config = dict(
    head_dim=64,
    intermediate_size=896,
    vocab_size=8192,
    norm='layernorm',
    rope_fraction=1.0,
    attn_scale=0.125,
    parallel_block=False,
    init='uniform',
    init_std_down=0.00289,
    beta1=0.9,
    warmup_steps=0,
    max_seq_len=1024,
    doc_mask=True,
    train_tokens=714500000,
    dataset='wikipedia_en',
)
MLP neurons of a small language model. Each row is named by its layer, matrix (gate and up: input weights; down: output weights) and neuron, and shows model dimensions 32-127. Each number is 50 + 10 x the weight over its row's rms, rounded and kept within 0 to 99. A neuron's up and down rows have the sign that makes its largest values positive.
A block is one neuron, or neurons of one layer that tend to fire together. After each block is what it responds to, as a language model described it from the Wikipedia text at the highest values.

L5.gate34:50 50 52 48 45 45 42 47 66 59 39 52 47 55 57 43 65 61 62 54 51 51 46 58 58 46 27 49 63 53 73 42 69 42 55 56 32 55 61 56 44 45 45 49 46 53 55 49 28 50 43 61 71 53 50 33 53 54 39 34 48 54 46 66 53 69 44 36 41 40 31 44 43 50 41 70 76 40 46 43 65 59 36 43 59 53 43 51 57 56 70 41 55 42 50 48
L5.up34:72 59 57 64 56 49 42 57 57 62 34 46 70 54 58 24 48 49 42 29 51 45 70 42 55 38 54 47 45 52 52 24 59 60 29 37 55 62 58 66 56 53 60 36 47 73 39 54 47 52 57 48 45 65 39 43 55 49 52 55 58 51 51 56 54 54 59 35 48 47 34 41 51 64 54 38 41 64 43 35 42 45 48 56 42 43 58 56 66 47 59 41 44 54 42 65
L5.down34:44 48 36 51 48 66 51 72 43 54 42 54 41 43 52 61 44 69 45 48 65 56 46 39 61 74 42 54 42 53 47 68 55 57 45 37 52 55 30 48 42 54 40 63 36 41 58 46 48 58 48 45 57 49 67 46 47 58 52 59 61 42 48 37 39 60 46 59 55 65 49 56 55 52 51 51 53 43 39 65 53 71 55 43 62 43 49 40 45 44 37 47 59 44 41 49
L5.gate247:70 67 59 54 51 32 49 32 58 56 52 57 45 50 55 46 28 59 56 62 55 50 61 57 53 34 46 51 60 26 57 42 76 52 65 62 60 45 47 34 41 57 44 64 59 67 64 48 71 50 41 35 44 57 49 46 56 52 50 39 25 61 56 52 51 71 34 66 56 37 56 45 45 43 60 56 47 66 51 53 45 51 38 60 50 59 49 47 60 32 59 46 44 39 55 61
L5.up247:59 60 58 43 62 38 53 80 52 62 38 61 61 51 60 52 52 75 40 42 46 59 62 39 61 55 39 49 31 45 60 49 80 57 59 48 57 46 59 44 53 35 55 57 45 65 51 47 63 45 59 59 46 45 40 47 50 41 47 52 47 42 45 47 61 42 59 45 48 49 45 70 54 52 38 53 52 52 54 53 49 53 66 55 46 66 65 57 49 46 63 50 46 45 65 61
L5.down247:40 43 56 49 33 69 53 36 52 45 41 43 41 48 48 73 58 44 52 65 33 53 33 64 36 48 58 57 69 51 38 34 47 58 58 33 52 58 59 74 51 55 45 62 56 51 56 52 39 52 31 52 59 48 71 33 65 49 64 50 67 56 48 37 49 63 43 54 57 47 50 57 69 46 47 59 70 46 49 49 44 51 38 65 62 49 59 47 42 57 57 36 45 40 33 59
L5.gate486:50 52 59 52 60 41 37 51 75 61 49 53 53 67 43 55 51 62 45 56 62 44 62 49 47 65 40 59 41 60 55 41 51 36 72 47 40 52 72 41 66 43 38 57 57 53 55 46 59 53 45 70 52 46 54 50 22 54 61 51 53 61 62 37 57 47 51 51 28 53 32 51 53 40 53 49 40 57 55 51 55 28 63 55 56 30 35 53 65 41 55 53 60 26 46 47
L5.up486:35 73 49 41 50 67 56 36 54 42 56 58 60 65 43 39 53 38 48 44 65 56 52 59 44 41 52 69 33 58 39 51 32 55 73 48 40 46 47 39 66 53 41 52 33 68 54 43 38 50 51 47 61 45 57 53 50 60 55 44 44 48 39 42 62 47 65 52 51 38 46 53 33 51 66 57 44 50 67 70 44 51 26 54 58 68 42 59 33 45 67 40 31 45 50 41
L5.down486:59 48 34 48 41 38 71 61 37 50 56 47 60 67 44 35 44 38 56 60 60 46 38 46 37 60 54 41 42 66 45 49 46 54 41 50 49 42 33 69 54 50 42 50 55 63 49 37 46 53 65 46 54 21 48 56 48 53 55 45 51 47 40 45 46 45 56 73 48 45 50 56 59 36 33 43 44 55 66 30 43 63 49 48 49 42 56 32 44 47 47 61 47 51 33 28
L5.gate606:63 58 58 48 46 69 47 41 71 60 40 32 60 54 47 55 46 61 53 63 54 56 43 47 38 51 41 37 58 71 48 30 50 33 37 50 42 53 66 41 56 64 59 50 61 40 55 59 50 46 53 40 53 57 47 46 49 39 43 51 46 55 67 60 61 42 47 62 60 52 50 64 35 50 59 66 79 46 41 46 45 44 56 49 44 65 44 47 61 40 47 49 43 46 41 60
L5.up606:68 39 43 51 39 57 42 47 72 61 35 38 46 59 56 46 44 62 56 62 57 54 50 62 39 43 49 49 47 58 41 45 62 48 46 40 36 49 61 36 45 65 70 56 59 60 48 52 58 50 64 49 58 58 41 40 51 42 52 49 34 61 59 53 55 38 49 62 47 52 52 56 47 37 60 55 55 61 41 54 47 56 59 59 47 46 57 46 50 49 65 39 28 47 50 66
L5.down606:59 48 46 58 37 41 39 58 42 44 45 54 46 54 57 48 68 51 47 51 53 51 53 42 57 57 48 54 37 43 52 61 45 62 60 38 60 41 27 54 44 45 35 58 51 41 52 45 44 57 75 52 27 44 50 54 39 54 46 58 58 45 52 42 46 50 65 34 40 61 40 55 45 53 31 44 36 51 47 48 74 79 50 49 66 57 32 40 42 49 48 53 64 54 42 49
Responds to: Surname or name-piece tokens of people in credits, sports stat tables and bios, e.g. Anthony Edwards, Jerry Lee, Richard Allen.

L6.gate43:44 59 56 56 49 51 48 31 50 46 43 43 59 37 62 71 52 47 56 64 53 62 51 52 63 54 52 40 35 48 56 48 34 57 50 41 43 57 42 48 31 47 41 61 46 48 42 59 61 35 75 45 30 52 44 61 46 43 55 42 56 67 55 66 40 57 56 63 49 62 34 32 50 52 38 41 46 57 47 63 51 38 59 33 50 37 29 64 58 54 66 60 48 54 53 48
L6.up43:58 75 54 58 56 42 48 55 44 52 55 61 47 53 68 61 52 36 66 46 44 45 54 39 51 33 54 70 54 56 48 62 29 52 52 47 55 41 63 48 58 34 55 58 54 56 53 47 57 49 58 29 49 44 41 34 52 46 48 63 69 51 59 61 46 68 64 56 47 66 38 38 62 67 36 58 33 58 44 56 53 64 68 46 44 53 51 36 47 47 35 68 49 32 44 48
L6.down43:47 33 50 45 33 38 43 62 47 52 53 42 50 59 59 63 56 56 47 58 50 40 49 51 61 59 37 50 50 49 62 42 62 45 55 49 40 42 43 53 47 59 43 37 31 28 34 59 50 43 45 62 42 57 76 51 47 51 54 54 61 60 43 55 61 41 53 58 52 54 48 67 62 43 33 52 48 55 31 60 59 41 53 40 41 43 51 49 45 71 46 56 28 44 65 51
L6.gate404:50 63 58 30 41 60 58 40 51 60 58 43 52 52 54 29 48 59 38 67 41 41 54 55 44 33 50 53 22 45 57 47 56 35 48 61 51 42 62 51 57 45 28 53 20 55 49 50 43 38 56 46 47 35 46 36 50 44 51 42 53 61 51 50 40 51 51 41 48 35 39 52 56 36 59 52 50 61 53 50 49 35 71 50 60 62 46 50 36 44 42 52 54 45 38 36
L6.up404:54 63 64 40 48 61 53 65 43 41 51 58 42 53 63 54 36 43 36 58 69 47 70 37 60 55 39 50 39 29 53 50 53 60 52 69 44 54 54 59 62 46 26 73 41 47 38 47 51 50 56 57 46 31 37 34 56 48 48 38 50 59 56 48 41 76 45 39 62 56 46 44 68 43 42 50 49 54 42 45 41 44 66 50 47 48 58 68 50 49 40 39 51 39 43 47
L6.down404:46 53 52 34 50 53 59 50 49 37 36 46 42 40 50 64 54 47 53 61 58 47 58 32 50 59 54 51 58 50 74 57 57 53 42 49 52 49 55 65 45 55 40 42 50 48 38 57 45 61 50 38 41 50 28 52 57 61 47 43 39 59 48 54 47 51 37 56 46 44 51 59 48 55 52 41 43 50 48 52 58 43 57 53 42 30 57 45 52 69 51 44 54 65 53 54
L6.gate499:75 41 56 51 37 45 47 59 56 44 57 61 62 59 70 39 41 39 46 71 44 21 54 57 49 29 56 48 38 43 64 68 45 47 62 58 40 50 51 29 61 56 47 26 66 58 46 46 50 66 50 54 47 39 27 51 47 45 60 39 58 47 58 35 67 44 48 53 61 52 46 56 36 69 48 61 56 55 39 63 53 59 59 47 46 45 57 43 56 62 67 40 44 62 48 56
L6.up499:48 58 43 41 58 52 64 41 50 55 38 56 57 65 57 55 55 48 58 44 59 63 56 54 51 41 45 29 55 29 51 55 43 36 56 54 44 48 64 61 60 43 45 41 49 47 59 32 44 35 49 63 47 50 45 53 46 44 39 36 50 73 45 48 35 42 46 61 66 63 54 34 27 70 53 57 38 31 53 82 62 59 74 59 39 55 46 28 35 47 44 61 47 33 53 61
L6.down499:34 46 24 50 50 64 65 34 49 58 42 48 50 48 53 45 51 41 59 51 51 60 63 53 49 47 43 21 41 55 60 48 79 53 37 43 45 35 43 44 41 34 46 62 42 67 55 46 42 59 54 41 35 47 52 67 55 41 31 39 53 52 58 64 43 52 55 62 43 49 55 35 45 55 40 50 35 32 39 51 59 45 50 72 50 56 31 62 51 45 59 67 33 67 24 42
L6.gate636:70 72 44 36 47 63 54 60 58 41 45 62 58 65 50 38 60 50 49 62 64 27 47 50 41 47 68 30 36 48 48 57 59 42 54 55 51 59 55 50 51 27 59 53 58 56 55 42 52 34 40 53 22 49 21 50 51 53 44 34 38 56 51 59 45 50 39 58 55 48 68 46 63 64 56 58 58 43 66 58 52 39 39 39 64 39 47 47 61 63 37 57 48 46 49 66
L6.up636:42 52 36 39 58 70 47 52 46 62 44 29 52 43 56 59 53 51 51 26 36 43 43 59 32 42 63 62 37 65 63 52 49 54 56 45 58 41 66 44 75 55 41 45 53 42 60 58 55 41 37 51 59 62 45 49 41 55 48 41 43 44 51 32 47 42 51 57 50 52 42 42 50 66 49 38 45 48 64 78 40 37 56 53 39 43 65 47 45 53 37 45 67 52 44 44
L6.down636:53 52 55 41 53 56 39 51 46 52 63 50 56 42 46 51 44 37 35 57 55 62 47 45 51 46 52 42 57 52 50 23 43 40 62 55 55 43 54 58 54 41 53 56 43 39 38 54 40 58 50 52 60 51 50 68 35 48 43 65 59 48 38 52 76 53 44 62 52 44 59 52 45 49 57 36 64 59 59 46 51 41 57 53 45 51 42 38 36 51 61 48 52 56 68 59
Responds to: Four-digit year tokens (or their final digits) completing a date, especially after a month or "Month day,", as in October 1972, December 4, 1942, in 2014.

L3.gate162:57 56 58 57 64 50 56 45 55 52 47 57 44 42 35 52 59 43 47 45 78 57 59 62 39 51 51 35 34 32 43 47 64 56 51 46 60 55 50 32 61 50 41 32 27 49 53 51 60 59 53 53 47 52 25 38 62 59 38 32 59 39 52 46 57 56 50 47 33 57 46 69 62 29 52 69 51 69 37 47 31 46 65 53 36 67 69 51 59 45 55 42 46 56 47 62
L3.up162:59 58 54 50 40 37 50 56 51 63 48 56 56 34 48 47 56 48 52 56 50 47 72 50 44 49 52 36 23 44 52 44 44 43 66 55 48 44 50 30 54 57 48 38 39 54 60 52 53 49 53 54 50 67 45 51 54 60 38 35 55 42 64 39 51 62 57 34 37 63 55 67 59 45 57 43 29 42 46 60 38 34 60 75 37 66 76 60 62 62 49 55 43 58 49 65
L3.down162:47 61 50 54 49 47 56 48 53 63 51 48 67 55 46 44 54 51 54 27 58 51 51 57 47 51 40 65 47 47 50 34 62 53 38 42 55 44 55 52 45 52 55 43 53 39 57 52 54 32 60 41 45 46 39 39 44 49 58 44 41 45 66 59 57 56 52 52 52 55 56 34 37 63 53 47 42 45 33 65 47 41 52 60 58 58 52 70 46 42 49 35 33 51 41 65
Responds to: Surnames of people, or their final word pieces, in running text, tables and lists, as in Richard Allen, Eric Williams, Pitman, Davis.

L3.gate627:52 50 44 63 64 56 52 39 45 46 38 27 64 48 78 58 44 39 47 67 49 48 40 46 35 55 41 53 49 43 59 49 62 47 82 58 45 53 40 55 48 45 41 40 68 73 63 42 47 30 60 51 59 54 43 47 44 57 54 50 58 48 46 47 37 56 45 44 46 48 46 43 51 48 48 44 45 49 85 48 44 45 53 59 22 56 52 58 52 44 38 59 68 62 55 40
L3.up627:52 39 43 43 75 54 35 49 58 69 50 50 56 36 45 56 34 61 27 42 54 53 60 51 57 32 43 49 49 50 37 41 52 41 41 54 60 51 58 33 57 59 34 53 41 44 40 32 66 48 63 52 39 37 41 51 55 55 51 54 45 51 49 49 52 40 45 53 72 60 41 38 47 52 54 66 60 49 40 63 41 70 47 61 53 40 24 42 37 63 32 61 48 57 56 54
L3.down627:48 60 50 61 60 50 50 35 53 60 52 51 38 47 66 64 39 53 39 47 47 48 42 63 64 37 39 41 68 65 53 37 39 55 47 45 51 35 46 40 58 56 46 40 54 42 51 48 59 54 49 38 55 35 56 49 35 61 50 28 55 57 48 58 82 62 36 65 58 38 47 23 59 53 46 58 51 44 48 50 34 69 56 49 50 63 38 53 43 44 30 55 35 47 31 60
Responds to: Four-digit years, or the last two digits of a split year, ending a date after in, a month, or a comma, e.g. in 1978, 13 March 1946, 15|62.

L5.gate214:69 40 67 36 25 62 50 44 61 57 43 53 43 46 39 53 47 59 44 70 56 35 39 30 62 40 38 70 38 48 42 24 48 51 51 53 52 48 55 48 35 55 44 41 60 60 58 34 49 44 42 62 54 49 46 48 49 62 53 49 53 51 40 48 44 58 48 43 66 51 58 45 47 49 47 63 52 39 57 36 42 32 59 49 42 31 43 52 49 50 39 42 35 58 50 41
L5.up214:45 56 43 49 39 61 48 49 34 44 53 61 49 40 67 45 56 56 35 52 60 53 41 53 54 58 49 40 60 49 54 45 53 51 62 52 56 61 46 49 64 45 20 60 62 43 65 49 64 60 47 36 52 53 48 33 53 46 49 59 58 63 51 32 48 45 48 55 69 33 54 54 33 58 44 52 61 47 61 54 53 55 51 54 46 48 56 42 38 37 38 70 58 63 37 54
L5.down214:56 50 57 55 50 36 54 59 67 29 53 70 46 55 42 57 65 40 53 56 58 63 30 52 41 55 52 67 49 60 43 49 40 55 65 40 70 32 67 31 62 40 52 53 50 31 44 61 32 51 50 54 49 36 60 67 47 50 50 36 43 58 38 57 40 45 39 44 47 30 38 42 40 56 48 48 39 33 52 64 36 49 39 42 44 50 34 47 49 59 44 52 51 65 49 52
L5.gate250:42 60 54 48 44 52 61 51 34 52 51 63 42 68 40 69 38 37 35 37 61 54 46 45 31 49 55 47 54 72 44 50 36 53 56 56 38 54 47 53 46 55 45 47 46 42 51 56 66 50 56 47 51 56 48 63 31 36 56 49 57 52 40 66 53 53 52 48 60 59 66 42 42 66 34 64 42 49 36 40 46 31 46 42 62 42 50 57 44 41 40 56 69 40 54 67
L5.up250:63 61 59 58 40 70 58 48 41 50 61 63 45 48 35 58 48 57 27 49 62 54 56 33 38 40 36 43 56 72 41 47 53 44 55 42 46 58 61 53 31 57 50 57 46 67 65 36 49 52 61 54 66 50 48 60 47 47 38 41 39 47 51 48 54 48 41 43 48 70 64 45 58 48 41 73 47 50 48 44 51 51 65 60 67 46 54 49 45 35 50 64 37 29 55 45
L5.down250:67 34 54 45 57 29 51 50 52 41 36 46 50 54 51 54 33 53 45 58 50 66 59 46 50 41 54 63 49 62 62 55 34 60 63 39 50 34 50 60 45 41 72 49 21 65 42 66 48 48 60 49 40 38 55 49 49 86 45 29 56 33 38 48 43 39 44 45 41 54 55 38 58 65 33 65 29 53 57 58 53 51 54 53 60 45 55 51 31 62 47 49 74 46 70 53
L5.gate299:36 62 39 48 59 33 35 80 39 59 45 57 43 52 64 50 48 49 43 42 37 49 31 53 59 74 38 43 43 46 48 49 51 41 51 65 55 60 72 67 37 56 60 48 59 43 39 29 70 57 48 55 54 43 44 71 38 53 30 42 45 50 61 48 55 38 54 40 50 54 43 40 42 64 43 33 58 60 57 44 50 32 53 51 53 46 67 68 46 57 36 58 40 55 51 52
L5.up299:53 46 43 52 45 63 41 64 61 51 49 47 34 47 59 39 40 57 50 56 30 52 45 36 21 46 32 40 57 54 49 52 46 53 42 57 54 42 55 52 44 48 46 78 48 50 49 61 46 59 33 51 51 45 45 58 48 49 55 55 54 56 45 40 31 52 51 59 59 45 45 44 40 42 45 46 44 40 52 44 49 42 37 36 74 51 54 48 46 46 35 65 43 54 72 57
L5.down299:35 39 49 40 38 43 41 49 43 71 55 58 53 30 46 48 48 49 54 53 46 65 54 43 55 49 48 62 40 52 56 68 51 44 43 49 57 52 30 50 37 32 29 62 57 53 36 44 59 45 58 31 47 48 55 43 43 58 38 69 48 32 49 55 53 37 64 39 65 44 27 56 47 45 38 51 61 47 66 32 46 49 67 50 56 42 46 43 42 54 46 51 62 43 73 46
L5.gate348:40 60 50 42 54 46 47 47 50 56 42 49 35 19 61 58 33 42 52 44 32 55 44 58 28 38 51 42 41 35 56 50 34 47 51 49 44 39 42 64 52 52 63 49 56 54 36 53 54 45 55 52 37 36 45 37 56 49 46 40 59 52 63 55 46 39 42 47 54 45 52 48 61 54 43 58 58 47 62 55 43 56 27 50 49 56 53 60 36 43 35 64 50 51 60 44
L5.up348:54 37 38 51 61 51 61 60 41 44 43 55 35 54 66 32 52 50 49 56 63 51 40 54 54 35 48 43 58 54 48 50 37 33 44 58 55 51 49 46 32 41 46 51 60 46 53 37 56 36 44 49 65 48 49 45 62 54 63 46 50 38 60 49 55 41 38 47 50 47 48 56 63 36 55 64 40 60 54 62 40 55 40 50 44 50 61 59 36 34 34 42 53 31 55 57
L5.down348:63 59 63 60 46 58 18 69 48 49 61 63 31 74 67 42 67 36 53 51 46 36 50 45 51 46 49 27 59 56 53 58 49 56 56 44 38 39 49 62 33 51 50 59 56 42 52 52 39 50 50 40 46 50 41 56 50 72 50 65 55 73 49 54 56 49 47 54 40 49 32 45 37 47 40 41 45 30 45 57 62 50 51 55 63 55 62 45 49 69 52 49 61 51 56 58
Responds to: Four-digit year tokens completing a date, usually after in, a month name or a comma, e.g. December 2012, in 1937, 1976.

L6.gate268:23 64 57 55 56 38 43 55 59 44 38 44 56 45 45 36 49 39 67 43 53 46 39 52 58 46 38 61 47 42 59 54 56 44 48 45 55 47 43 45 45 60 44 45 49 53 58 42 67 46 50 44 67 55 60 49 43 61 44 51 26 58 55 36 62 47 42 35 50 39 54 66 29 46 47 47 55 41 55 36 41 50 50 59 50 40 61 53 61 56 54 39 34 46 32 57
L6.up268:53 50 49 53 64 36 43 40 57 51 56 59 49 43 44 33 52 44 56 46 46 31 30 60 44 67 42 46 36 51 72 46 61 48 60 58 50 38 40 59 42 54 59 44 31 49 54 46 59 56 38 35 58 41 47 35 25 47 65 55 45 44 47 53 51 62 45 45 65 39 36 49 40 58 49 57 49 52 42 66 51 60 59 53 49 37 32 53 47 44 61 42 48 56 55 48
L6.down268:52 49 39 50 37 46 59 39 46 52 47 58 56 41 42 60 40 44 37 56 47 37 41 55 40 55 60 26 41 44 48 54 52 68 59 47 36 44 42 56 40 58 60 43 36 32 36 55 40 45 51 53 59 44 34 37 26 49 54 53 48 54 46 40 48 68 54 57 52 53 56 70 51 70 56 57 40 46 43 58 50 41 52 39 37 39 41 40 54 56 50 60 61 50 57 45
L6.gate289:52 43 72 46 34 54 51 31 70 36 54 55 49 51 47 43 42 42 51 63 30 39 44 55 39 65 38 44 31 60 50 56 50 49 57 53 61 40 43 49 31 52 45 43 39 48 60 46 50 35 34 50 52 52 59 60 29 49 61 40 49 61 65 41 56 64 54 51 63 37 38 61 41 48 58 59 50 59 49 60 50 47 55 55 55 46 64 74 53 39 54 38 52 42 34 39
L6.up289:34 65 63 46 39 31 48 51 50 40 45 50 54 41 57 49 58 60 45 52 52 46 32 50 48 44 36 32 50 47 57 51 65 47 42 33 44 43 43 54 57 46 45 47 42 52 68 23 65 39 58 45 43 57 38 41 67 57 58 57 47 51 60 57 48 55 52 47 60 40 40 43 62 58 46 66 69 56 59 43 62 42 54 46 47 50 50 44 64 52 59 53 43 40 54 37
L6.down289:59 59 63 49 60 45 41 51 55 45 40 62 65 45 49 69 57 47 48 66 59 42 70 25 49 42 40 42 47 49 58 43 31 55 52 47 33 49 43 60 69 46 55 51 49 47 60 59 53 50 56 43 52 37 58 43 39 54 52 43 48 36 53 40 60 80 64 54 56 50 53 71 43 74 45 44 47 51 52 41 48 55 28 54 48 34 49 54 51 44 67 42 35 37 41 55
L6.gate424:49 61 52 42 51 48 42 44 59 54 47 38 61 59 51 44 45 66 56 51 39 46 43 47 57 43 59 41 31 63 50 53 55 51 67 35 56 56 51 32 45 49 52 53 43 63 60 40 77 31 38 52 55 34 59 56 53 64 59 48 49 61 35 46 36 48 57 53 53 54 48 66 46 29 50 56 52 50 41 50 36 38 58 49 50 50 49 62 40 30 31 56 40 49 45 56
L6.up424:41 53 56 48 56 26 39 48 80 43 54 57 58 45 61 45 68 40 56 44 49 38 42 57 58 47 40 27 46 55 46 40 61 55 60 49 50 42 56 23 53 52 50 52 23 53 56 27 64 39 29 58 47 50 55 57 56 39 59 51 53 52 46 61 51 38 45 42 58 47 46 58 53 55 43 49 59 34 36 53 38 39 68 50 60 48 46 60 63 35 40 37 61 51 43 44
L6.down424:34 39 61 47 48 46 52 42 61 57 43 51 56 55 48 34 51 49 58 54 50 37 35 55 39 49 66 40 33 51 48 33 33 50 63 45 68 51 56 37 55 31 59 51 66 45 52 42 70 23 26 52 60 51 55 42 50 43 59 39 38 53 49 51 45 60 50 61 63 45 65 55 43 53 39 37 43 54 57 54 46 47 50 55 78 48 39 54 52 41 62 47 40 45 50 60
L6.gate880:53 71 51 52 56 40 50 44 61 47 36 40 46 60 61 39 60 47 53 62 56 56 50 57 40 42 60 28 43 49 35 54 48 55 50 46 50 47 51 44 55 30 60 42 39 62 48 44 55 38 58 53 51 51 44 43 50 63 71 44 55 73 50 42 51 57 61 40 54 58 53 44 41 54 49 61 59 53 53 48 35 41 54 57 49 36 41 68 44 52 55 45 57 43 46 49
L6.up880:41 50 72 69 38 44 56 53 37 38 48 29 68 37 49 49 33 57 62 56 34 38 33 45 40 50 40 38 52 49 47 59 44 50 68 41 51 65 41 39 39 60 36 27 50 59 45 39 69 43 36 38 50 54 59 48 61 52 64 37 41 58 53 39 52 48 49 37 58 38 55 66 55 47 59 53 50 52 53 52 35 42 56 59 56 59 56 63 65 30 51 38 41 58 56 47
L6.down880:29 47 70 55 50 47 52 62 68 47 26 61 50 52 36 59 50 42 53 36 55 46 45 61 48 47 51 64 53 59 52 43 52 51 59 44 44 45 61 53 47 77 61 57 53 52 53 62 40 55 62 67 53 49 68 54 48 62 63 54 67 47 54 48 48 54 50 49 57 33 50 67 39 41 50 38 49 66 59 52 45 49 59 44 49 46 34 65 55 44 52 48 43 50 52 51
Responds to: Final token of a person's surname (or name), often as sentence subject after a comma or period in biographies, e.g. Cook, McKinst-ry, DeLuc-a.